config = dict(
    n_kv_head=4,
    norm_eps=1e-05,
    rope_base=500000.0,
    tie_embeddings=False,
    init_std_o=0.00707,
)
MLP neurons of a small language model. Each row is named by its layer, matrix (gate and up: input weights) and neuron, and shows model dimensions 0-127. Each number is 128 + 32 x the weight over its row's rms, rounded and kept within 0 to 255. Numbers have three digits each. A neuron's up and down rows have the sign that makes its largest values positive.
A block is one neuron, or neurons of one layer that tend to fire together. After each block is what it responds to, as a language model described it from the Wikipedia text at the highest values.

L2.gate226:095150135118109104122157111124136125118137120055108097115211122188156142127149088124122191108101206136164153145162103087075131150088112108162114094100147135157133146174110098127075146107165130122255144137190108155164211115090057105133159106131153189075137137135125105157142142140120105149200135147083170214098188100147120164106107108134145096127110128112173147092138185187139155141156
L2.up226:122153095095187125124095117144163134171137073121140144185182198107123095166089171110076127100198150117155145136147084089170177113161072125171089139133134063140141078101093055127170133145129134089111119101157151101120124145158131117131106132051120114107076123082093131096073120094101094057092079045123146159108131072085128055148097064125162111162170088135099137103117146105139140117149
Responds to: Second-piece "er" and "at"

L5.gate305:084133145079133112123128176124170085104102165212115140110137109092123137159168120072221113131168186147193136121101108071116175119126128136112190075104107121148137075141118138080113088135063074159105114159177123116138181110115149124141151134125113077126157136158145141073135202105112146120120095149158071090130109140173129132176071125170096156071062136106071107134152152113123134121125
L5.up305:086098068126144022163101136126122172108112157099119167126135092116101122123133118088150105103157188149206119130134067091127121115146152137109128085137098114158101112139116140068120118109093079065175112131149168151110147130172167109195131166123136149172180130136113172089148160042158135080157191117124180112070141138180110139093122167175099103142101112184115171149139128108149163105122
L5.gate443:154116106117144096168112144130128168161164184138190088132092132133137137144100117077107120114207156103099081152124181084161082126027090087160119061151079160200105114135094113145083109133116144131163124139100132146156094099097137124110075145095179111056133063118117123069186150133129169052163084121161143137095133067148120149179084102141092073106099175137103175154148100104139096088152
L5.up443:148165093087117205089106083164127125084152106163134056158131081105114118151106129132132132111161176120096115171131156135158121228111160140164139095095106057109124137125125113148121093175151066146098131118129108172143145136117100165162184156122174190089116124108157145141100162114158137110195088172143097152101075129124122115115100152103142089152074124135169151174186162093112057134132
L5.gate532:076137132101152137109137177113115145161148088136165127180141173139172117188091083118157097185107145088118133058161111110150177128173157141147143134094169142081125157119101132106087140162217139150125118106143139143087209111106143169206156147059150132106163149147087107120135120170109109196182085121122131141075186135184206165124146159124105132096172200134173118094145152104161147101129
L5.up532:121079085125131062116100128131171165104138114202213115120097195094140111145188159122119169148106125072116146094115092076112169131118152122206138131148145123104162125119164150136076070177139145125130173138148170115163139131100153105132166098107148090108135105081132144160135146107138118168089070116164154140144169116102131131136172098124093106148087112094128115059105083180108159145189
L5.gate539:103113115107169194103063121128140114138114065139142134153125121140155127130156152075105132106187073125141080128120133052181184127148146134071146143077059129192141085142135116109148144198175135133098134073073130120112144101123045127128087096078115100140152154072111155139146136153131145155147154173142101150111125092148190092135119163077128172127218105173117129129109122135083142127083
L5.up539:099133112124158121122091125142110108147128096177167131097125165156168089105132106094193136120068107102131164146136090038135138150115106127187057144116097102154062138113104121171134074102117114095116140166188172095134115117109080165152120190134118111104196069154071101177125172161103177110095117137126131153146083111119127104096145174122092100121102142132108110055163129109134144134111
Responds to: Mid-word fragments of split words

L3.gate27:095158078116100045122118154146154120104122152183157129158089099078097124148138175156177212166101096101146148228096110132142140135070131111164156130140144174121081132080139122127093133107129142120133090075118141111114105086167127147186137175131187119140136099119130162136107074079163121157157041155120123118125169107107203147157176104156128121133103157189148181145174172116074101068137
L3.up27:122173062137118161151115185127162146151156152102130138148154163119177098126089105114125165161122175164164144173142125119155109137149169106131121107213122098130184176125148141117134138108097121114164096097124112118097125148164168123091142095193172169111096128121088068101162140157115130164145103198085092141089130102091161124057103100116160123127101133085136061135116188163142114117121
L3.gate35:058158126197178153097134084169144173119155182127119173146060175101132137117072163049082090105151121135158113128178131158123137131084113074129123084169144114132095119133208118121195090135053136143123146095177126104113108085112128117120131118119125127109082104128154149092092131150158125175120128126154185122122124123131156124104146084185081167139153106122101183137108135131183189084173
L3.up35:172132110165159150153142118146048098122127188109176182040114162073114146117165129124140125088158116163145154130078138139126118100105181107120147153102153163149093169113126140140111058111169110179127135155150110200115116108146137113085115084147122140142107046089099118115134125134165109144136137085122156196131138184143162214083089080134137107103107110137083078126079191099162069132084
L3.gate38:105176164124163160134106153128156157155167125139126082108157157156155164166207140132073116123063131149141085091143100095087105199176155108102120198127111213158056123126158149102106162113081098065157113147124151096197137170101149139088094186184102155078131069147142150133146137201092155099121139115078105101127130105101192098147142162073128136153126135191146113116108168122138193106151
L3.up38:132127137143106169122217145147142127091141109142090140112177142160082145162098165177138078101129158103126177162122117152178104149125121158082176106077121098117117126130115180109096065100092123190097096118049148100116138140178108126177130101120124166096094142091121109067240146179114132130092145135139147158160133129142119133171152109172146125179090157172113218097151171147187127131120
L3.gate79:070185091128153128120040115129143164125134153172091149129136088106110158115177158122149115189145203098086102118092093092059163109156171141077152130076164093185138192132059137087146087068095153130097161096138135092155122134154161143141114073102150163110144131166119072108104198143091179178108104102133142205133115073093152076112176201131159106110086112168134104129107128081175163099111
L3.up79:161111124153121186162110109185148146086100150094119092116140142178142056178143093195094113137118130152114097129161170141130138108104155076067071172089095151105110133162105142130127115093148140162157103146154210166108097102128138168154145116136111153135192087149111204112120111110155111164081057131081168170168125096135144169162109156151140114144119201102110082144096122162144143092101
L3.gate275:088136056119142156133147111187095151133143120142159118092133135095106138173136110177077130111107092101168137113142131135157102144137110127098193152141139100153102175163128091184076166140130095162093121111159133125090143140136164072138162089127154112182128099139136162060144168159132132130139129111071089140104113152126131145155185109184124189151122097122092141073146117160112154096150
L3.up275:133117135172115128108133183128106154088143112170084079067097092167113103121086149159124110127129150145143174133144126098149138137188109112146126097122126127127125155112142138138117126115141107111129145109161095119205145072110131106098161083191078127145121170173196135150122121151120074164118169131133114150177157181111128145112090145125117139143171151120115121118095068102030088093137
L3.gate307:115147135104059130151191178103110159129094088105073186145135214177170136106112129163094120151098145139122165164119149162098170189119077105087124121117198131122087119135147094112112145160099137143101142147135100103143106144147116105147126166120072146139168143154126107131200161117160131126149072141141120115087102237130147147122134126140071115091144194086152116096132107103138114201164
L3.up307:092120110131167189103091169125170120090113096053127144118145120148087127109128113171135169093101111150212142117093095165096157115096105133120088121122140123146125106129070153119099128097116105117111095125163096140086097161194105139144187143160154127131107099127124120110133104150151135129108113127117112172085135148145173099140094120147090213167118111087086115154111172122122163156138
L3.gate359:078124153133163132123174103069170165107090152041095159178110156153146187140150118115116152124147141130081155132128078140099076178139132168119096152123109144176112139052121147079134181098174130196092099094121129164153074162162128163118128170150138090129184108171149118097139165162119091148104123120163103172164136105103114119156141121058147114109128122172124131145102172148150122103150
L3.up359:072145071043118155165129094127121137120162152119125144093146113116112124132110056104142118192125079159121076084105056169172144098085088122085147123159096118188101091094120163161181169162112111091128097086151110150094158142105066165112141102142173074198108128133153111075135138120125160147160076153143119117208095085126151124085131139166106121159101101084059125125155099187180105084207
L3.gate418:103218117159137117147130154137117079158108155152116100083090113116118148162160175139156176135156144074104140091179153124172164121095151114130122146192209101115196079111141151087139075128120069175119096132084188116159223097142105118156105144073104081116104096134178119119151129136140149163156092142075133086133069168144104104144163140102125147178173142146121146142105109144139161105137
L3.up418:088129076073086121087163113173058114088131082113095118124168145116189062111147170131130095069175082147155053121145148104119124108130156099154108051101138207153128156177148166119153098148160129145096145118123181105167104143165168112085115166142096174153104111154174098177178117138156075146167150131122186122137146082119131103121106110157159139094133118156107134142078110103137129166163
L3.gate433:107123107176108112154182075144122084117138181149145078093160075073135096093055154149129126120112141108142079098112082103129110158085094096124155134106135126141064024080118163123141130089143142122092152107136169095132125137128114097152085134150171085095133148144114122106121114083074172168134173114150084130104164103096140157033141064069149128108107098158102164108128180129122134101166
L3.up433:072144133074082142122179105153129168151062134158121120082149133133073093087152170164129133104068076133124142117159182132141131114151214115089141115089142154163108039118090103122068117162138169118092183066151209144162129108134116112170101145149108156128154162142120094131115133143170144156100161089155158158081119105125129088092167105162127107118110181148081193134148192094097116095164
L3.gate496:160131139110072127166131135135135189130099139125057170173145074114094122147167147146061166094096092118118169146128085133149065116091173112154093109110150107117100086171128118095182106173184171072138121167152147152138145127139138110133121113150146116102087170125119146116175159139100107140154117108107167206099098104193085082149047132100166174111144131165172120089044116090082159145126
L3.up496:104189153069124115120115126127078118042146142120118131165127105129146110113137141108121218149185167088148156127128128144138155116094180126200054128131174144144140159120101064158099086161148085139115147121139140164166054129106090094104155130133071142133138162165091109130177149105139136126128095161104122147060125102104128133143206062134149127120141107176181136092125096137125146156125
L3.gate547:124145177177124114146146139126106104121197183106124108132123140149149158131143155148082088128081163121122135140092154140143140143127106060116153121136166153173173175123095138130080097087155162101097124086163173086140145113112085086104120126107176071153120125218128123117140170112170118166120105151142131162133084122135159132155143117102126172124087138220083119122145186145144148097108
L3.up547:090151065144078189121125145086071112134159122146158165073139078189104187135131133103071089115120084139111157143140132157176111139105189151128110128158116100150124161133092142125202073158090053124108095108175122105160112134121117127110092104158123107091125091083157135119158079163122100154119127112052162144126132141085154128110130097106100094109173080054085133063098129084159143149112
L3.gate604:124188176085185065147092166177121089112186112157172143095104172114130176093166121111161160126153117141131076177140093083100125162139108119141143068144152111075121152146140073176050050133079134187132104114146145133180143096134131079094149128142109106113146114131065078134155150125119066189169124125114147093144101104109122155130147131133160153102145128121114137184132143113100125030150
L3.up604:133170100126212127161133116127120120131149120133110119091214174153148158099084098087112130172153109150137072115150109136156150080123115147126124117145064145080102087125114107071152102197143095127129139130108111141067127162090052098174146095134133159177104068111082141080140116090095064151123129117141149113148068146121129049123205084130100053123106108145135123083092111081138198131139
L3.gate652:066088130112157102157111111126080131152136099063086113119127127158123167083119089108179108101177125172181116171113073153149099173127201061067156115127122192171105122130137111104144182086132132177119129115178145084095114133171121161121130096136130099088160178141124087160110169172159152115123152095161141094131106172096158111091150122185121152124076082122186112054147096136138164130143
L3.up652:088112161173137111130151137173133140158151112106091129097118127129120107130110121108044124129162082167152120145127135151099109101124196093104168089188067105128078099119147105106134121121152125153073135098202172123124143109095127175107138148127170121112145114112143167081117180103119061130188168119086083088083121168074179167126092126139126119131065134165147176107151214129111151110128
L3.gate665:056115089108165155161153127131119105098158123113094149111120129121131135138151226057114138116126101127154099157109132198096117201185136136131145120156115128158106172175086103114102105129125121126132158090178164124146094124156035083116124126117168135144091093067138135132214133174148079072139114141161172105100096117153145095134128118143152098165161083106113117092118125162059111106117
L3.up665:157153088129134148113173105147125079116123103124034150085128200112178157104125091152188084122158138095164186105136142166137112112180110135151095143120108141198173167121130138101128137110168157054112083094136072108126169251165168150172172105119130091108096112126079169083144126158112163093123145121121118199116099166156130085104092156115068128147122086118109113071065158125153154140108
L3.gate684:121153158115161114108114102074112098093093125145127083055086106156162084192107172045143059134094176130156108129164085156162128131050083088153128182135136124103094090051134108098149122143093155130102106069121161111139140120126171112122147078093101173150105167166085147110108180074156124088113131123040151121075139134124173122091125133108189111104171147126137124173155169123114138162123
L3.up684:138126097103145068086133151162186167140141117093116197110057169128159160138125197160070068146107161099163134098096173129147117151168172181153088134109077080095085151161138126175113082095142163156134115132089143106108067222127105132158130143163143127157173129154054096145159132100134107138045148125111150145077115102162110066105105114080098208137119127157138144128093110188066166077111
L3.gate691:104150115136108148092164125204090182145107147087089107101144187192063096097121154103094154147078117166065136113091121127099155134089084110095099130183169097122090139165157150158136113171116085086107051167143103128124144136152131099124108094117104172116162097162091098115174172153097216085104075141091110139175144052132146124137127125122141135124121077123108163124127171069138149101134
L3.up691:107061052095071137128131190121155116114107140104149137125123119123137184164118176106208076130160165141197116164159157087114101088134147149118131111142139149096139065179183114120143120094132162124184105121113106106130100105097111170089196171153132107094092108112098115134177114111130119089112110160148107149127177091130133158121176084145120120106149070105118127117129176148144207109112
Responds to: Mid-word "er" piece

L3.gate8:125158088175111117085175151173136116123107114130097118128127155129099158146132137107146121135100127158137128093096119092123175070121149112135192073160106170162133155139093148108079126078133082089094171139151134109094134129115132126122147084131166137151140129088078105079131119142141193095162136175124099086083086127041145130159090163081140150104058108140168104132073119158076156173164
L3.up8:114096121123121094130134168097188134162189107146095089128144105178162118101116132122117045134078130099113168112121083143152120162164104170145143128115073112131140133151145105151075095081134082077122128136157081132119101141134102102129113043155143114039072117112165062133048126109110203107216086140098098146138135123141119113138154128104127151119138111127103135100114143091132118154116
L3.gate18:044158115131101124109109106141105101145094150156038144132125167144105134108149133121087165106112193128091089132151089136144155181158124120123093175126141116157085097204129110144122162130108091126065094117072158126166130152150084086097114119160138115120168203138159089177181185152169131090086192117137097108117112218089159127175122122129128087102145157089166161105103139106121100181082
L3.up18:067152156195067072117102152108116119159109144111116117069079154085132111074123226152130122104112188153094156159129144115099088180165133148090092175121215113154157132194094099096164103121126088128099111101148114117148166120088117101074140162141111043161129115116193084147152173146101101066109194089182135123148131173101130100116112093084122090122168132104143155141163135129158113204131
L3.gate39:094087105088194099173170139130133145146099171140111122089193148112156120125193156111083116103073178139082157114123151137150091097086142115107116121085154091087094092198136122195110115099122135158137133122124120145128123119112093187118146181080135093136140084134152122080142169106120119119125064162173164130142078115059138156172112159132087119080106103162121108104093115161106161105145
L3.up39:113070078121162121127114124140117109096099119121140087059105183144094124098144100122135108146173170144122096145160123092163107145117064140146147156179127145151188139125073133078123146050111099143147130189130110116104087166092153161160089153108137127101114134155065131141195155161149138055142088115116128113112126168136127177112180062121107096115095120132084066157142119144135157114126
L3.gate65:154135120129203142107148145043067152163116121175091116119145152127178100096169140158109151094154147142161082163084101137145104141095142127169127128168148111162009157165138162096087069103146179114155107067120183110125155133104118121078110160125157094093100097104121086109178116142101129157129091137118108187113112112140180126131147144041168099112126143137098143090131079158171115157114
L3.up65:168123141139152152156168104133108109084165131106132173123081170166117146133101140131166123124144133187108216075125173143192178137098079136164106092139139122140159158167095085187184113124129127137077154117081155166071109143097094148087103151080110151142096163138163112172180179148089211123145104120134175098208134110100100147089146128102139128123148084128165128101132125089106145163098
L3.gate82:135152146119128104086131137135113148161137039065088097122146159154153132103170119127169141174112108191071082166074079122078135133130133105123110177179122082113103134087092098147103139106078150123056133089139117096100109128159179161111162147146174141124128167066135139120121124101099106142176122206155132101118160135125155163138121178152125141113131078136107211115120141140125133163165
L3.up82:139200152119087169150184184087145155176086085152115091132188077185182144122097156081114170151172111165118101121052137195120126127146194144143127154106148137113105157124151081134130123168142160139095127127056126132139177148115116088139135149107140140146131148117117115142091129119137178157183107181185180128178112142085167130148177116123139079149124113090115232152136167117166118115152
L3.gate88:139112103121106134067089056144160119177129129121128123116112137167139109136126146070105142180130125087120161159109082110111139104076170127116088077181134149118127065140085085178131109105154217133074157156093131130106135140103134120178122146149179056113135169132014109113123143139181126099168166222161138153130090116164121067139129147110119115158121141124134101203109144079165150155123
L3.up88:092114141096077121161103144168166140181082094138076123118145136127079094153133108138143135178135121192065161089159042143121111109095139150111101147091131076116102121130141131126135079111235105174119139151149117164147152068159129110169189217139169069138072137168145210191075160179126117157082090139177165145156119127077121126117128077142065154150182158177128180091099087113115117164109
L3.gate109:135096128179130182095165149134101128128204112158125117117198106119178140081123143168172103142131084181107124136132111137187171107095124131199095160095208154161152130167168101117195125161141153136113138151094094165083049110205162161137101090111156167126138147082144155113123140128102082107136166100081156168136119130065166139089132117148155122151145117112167111151142171102121083129076
L3.up109:140107075172109130174149152193146118117138085068084136155078177141147120128161144191133101188165091166112124168055111100161135154143181129135160076113125175104171104114087065144115151100160086114195093176158127157102135141160058126086201127205090117129115064173152133147140113118155146124129108137204169096114143160123136111105108125144159191088088164114109112126165140173142115177101
L3.gate141:116158128117123104106111092179105155138105093105133111108151147115138145222166097133170116086158140167178126124095096153115146152144139161158120113112141120095136173171079142151134121130148178108159157052092179178107136120177097105214108186093094134141131133123114108171141084198119073112134059200136147121118123106130123105148105153099165103091075153161056119127142098126206064122169
L3.up141:117145094106095116121067125136084167160077111117093101081126155105096190162165135175138122160089129094136123152178172156093122119125136107128127139098106180131118158184140201142204071173111114134160172171128136096095135139119107196121131113126144139089161134076115163159170180211076147139066071142109101126059071127126163139093139178140094113143111087150118138064101104158086124136166
L3.gate237:053104096143121107100127134159122146121138084180073153156076158132136118166121145105171105116047101085101160155136089119127193095123165114080185155131152123139102079117130150089146112097095127141159130134116141100113094136093145141173160117084123109170130140123107101064125112129046169114189139092168113107093180140063142168086125140084122188112118104116099104109190190118186117143098
L3.up237:173219189184095217136137141124138087179128060143160177109142089181137101098144167142135136097110121120134112187193121104150149174154112107159151139134130150197121124177122128122098153067124136072162140109088188143155167152067122108099144118127120143106114140121110115110176213117123177047132128088115147048099143127113138112125140167132151104102093117132131122067068124166129167160101
L3.gate240:122157129167076136130103138135135172131190152089139103125186112122061136117152160114105188120120102151175189140188167154184149097136138089148195148110178115150104168111152087127120126116086085094137015143091132167127144125120167119134150094142140076185139132159133114132153152111153089087137127152152104202063087126128131141111128185138094115133128189169124192163178129145211088211093
L3.up240:122095144095086131124149127131121178104159148120133138081134164157181200087157140161183144149122141086136152136106161174130113100077127107095169149077169160138091162114059102107191154077114138167085125086047135106055082096177130089111092113133049075067127172152071100166169147137094160118188123133126129129131142081085153131092124182167094139115119168055199159071177149156171095174104
L3.gate381:134104149086109137125129088157131133138149088169118116105114118149144069126120073159118150089186103158121158118131163113131129100146126158072105105183145188164151148092163118162102182115175133148128073068151073096148110181155089141135138089116113163148208078142076167104184147095113151154115145055135132214076127133155107109106165109208123067111185115144076112073165143125144132176171
L3.up381:154133100098087103123166170083148124104124097147092099141070092126159157134067116081030087093130123180183147081123111152142150147126168145091157120186123106175121172107121123126137164136108152104175136160160184124171125063179133051158165109128163155123121088128043139132090088067095131210121084126168135126100133129093151142110116109129124126185132124134150103137091116116114149141087
L3.gate428:118077120157123110113177174127185042099162137179060196114131109152098136136104097091182119162061094125152141144138160094100169132065151066191151077112177121071093091152091118122095126163093078153127097174095093140136159128196154143136134082167154121107152093126099181151125237120063169099174157148151144051157172151071124127105169104112162112115153120131131159096165124190150124158088
L3.up428:117117156153093116122136132124139091153145075124156111087140120155152133104096086147169107195152062120163169114107168112054129101096164079115162110130161136086095106111062126118147166139114077106141082169179097116115145127148154134143110126159167094118128123105153190166145164134127165087146088133103151163134182136107107095065195125113143072100129123097141150142171095133184141210144
L3.gate431:090152069121145141162178142135078139170198138140141175120132126173157132131110151147124155158160160194148140146106128099172131156158110090139109038112181163113124110153131136087119092134126100175108105109116152070139123149107100130142126100098146196187127133103155123108155131104081115116125081074096128077149086101125189112156162063148127130103162078048143164137055139139161152153122
L3.up431:063135116133153158140108139170087151159134150119099127143097174110102078081157182115115084140136208140096198158123070163086115156127071112111128095130118158164123125143161157090110148104203126131092110149116122105066083107155106103155171087101121162132129148159157149157081123098104072214097148088114095178165168138116131183138116095141137102107098113119087135110120188222129163123122
L3.gate551:162158116140105119130110169108166055160165081106121150114132147135125127114199155092093187148153156107103149143093099109081151114098197113125107111147109079104097118140125121123126079099151116153097107163168087131126150093179145166105113170124149126147155178138113054127088139120135137122137114110186093122112141097110164107100143098091178160128080145124099131149108147162112142155127
L3.up551:144125141157136137128112173101073034105158133145123123118104118137087090153116123133081113037137140125147107084124127123166132141136066143133171131170114103193076073158071083165133099161099135157127112145141079168133151163158136099123078193159148127132138114086137142181144179124138117142155130129079088103118147130128120140074148113100106150105154098159137145090130124143179147059146
L3.gate666:081084122111150113121179105123137144159155125175112189153161164138073144124118127093134142143134101110121175118126107060082122153149145079111078173163116143042155127149103157131141131136134109123123155075093181141098118149102139109081184134107104077114088085084167097129170131128118162125133122115126060114110121132088168151122109166124139150126138077123135039140087114142134082096166
L3.up666:097067132128140100115149114166126167119143154135124193162086098094154137140097135131156119095136144128119196140164101168143085146116141097132159152123140077142140168099085080163117113147098035108108143141108121149097085188132181176162087048090128161160145156131162162124139137089168144100133145153065156109194111166091116111177142168073097140125131176094129101120148143120110071140156
L3.gate683:106082206106163102108121129061113082127143096147110145059141127091145077090109098150086173163152114095188130141152095113092116202143098124132136141082225129113108115110111154151159152127088120186180174129108110162118155131125160123110127157115144170062125111122152191108114159148116159140103104143224152135151145150095132146116191128157148165101118109111183157083146112111126127097091
L3.up683:127088178186105122138097132148151156109151084120120112120178118161180113145130135117110176096159156111184137119149106116128172099085210126147081196128123181092051133154081111180127174117103133144148054100186091169099142165136115146129119121118126141095061072104120137155121092098124182162109150102113098175162121111147183146102104133129155139080139096105107073128159126112190093075117
Responds to: Mid-word split fragments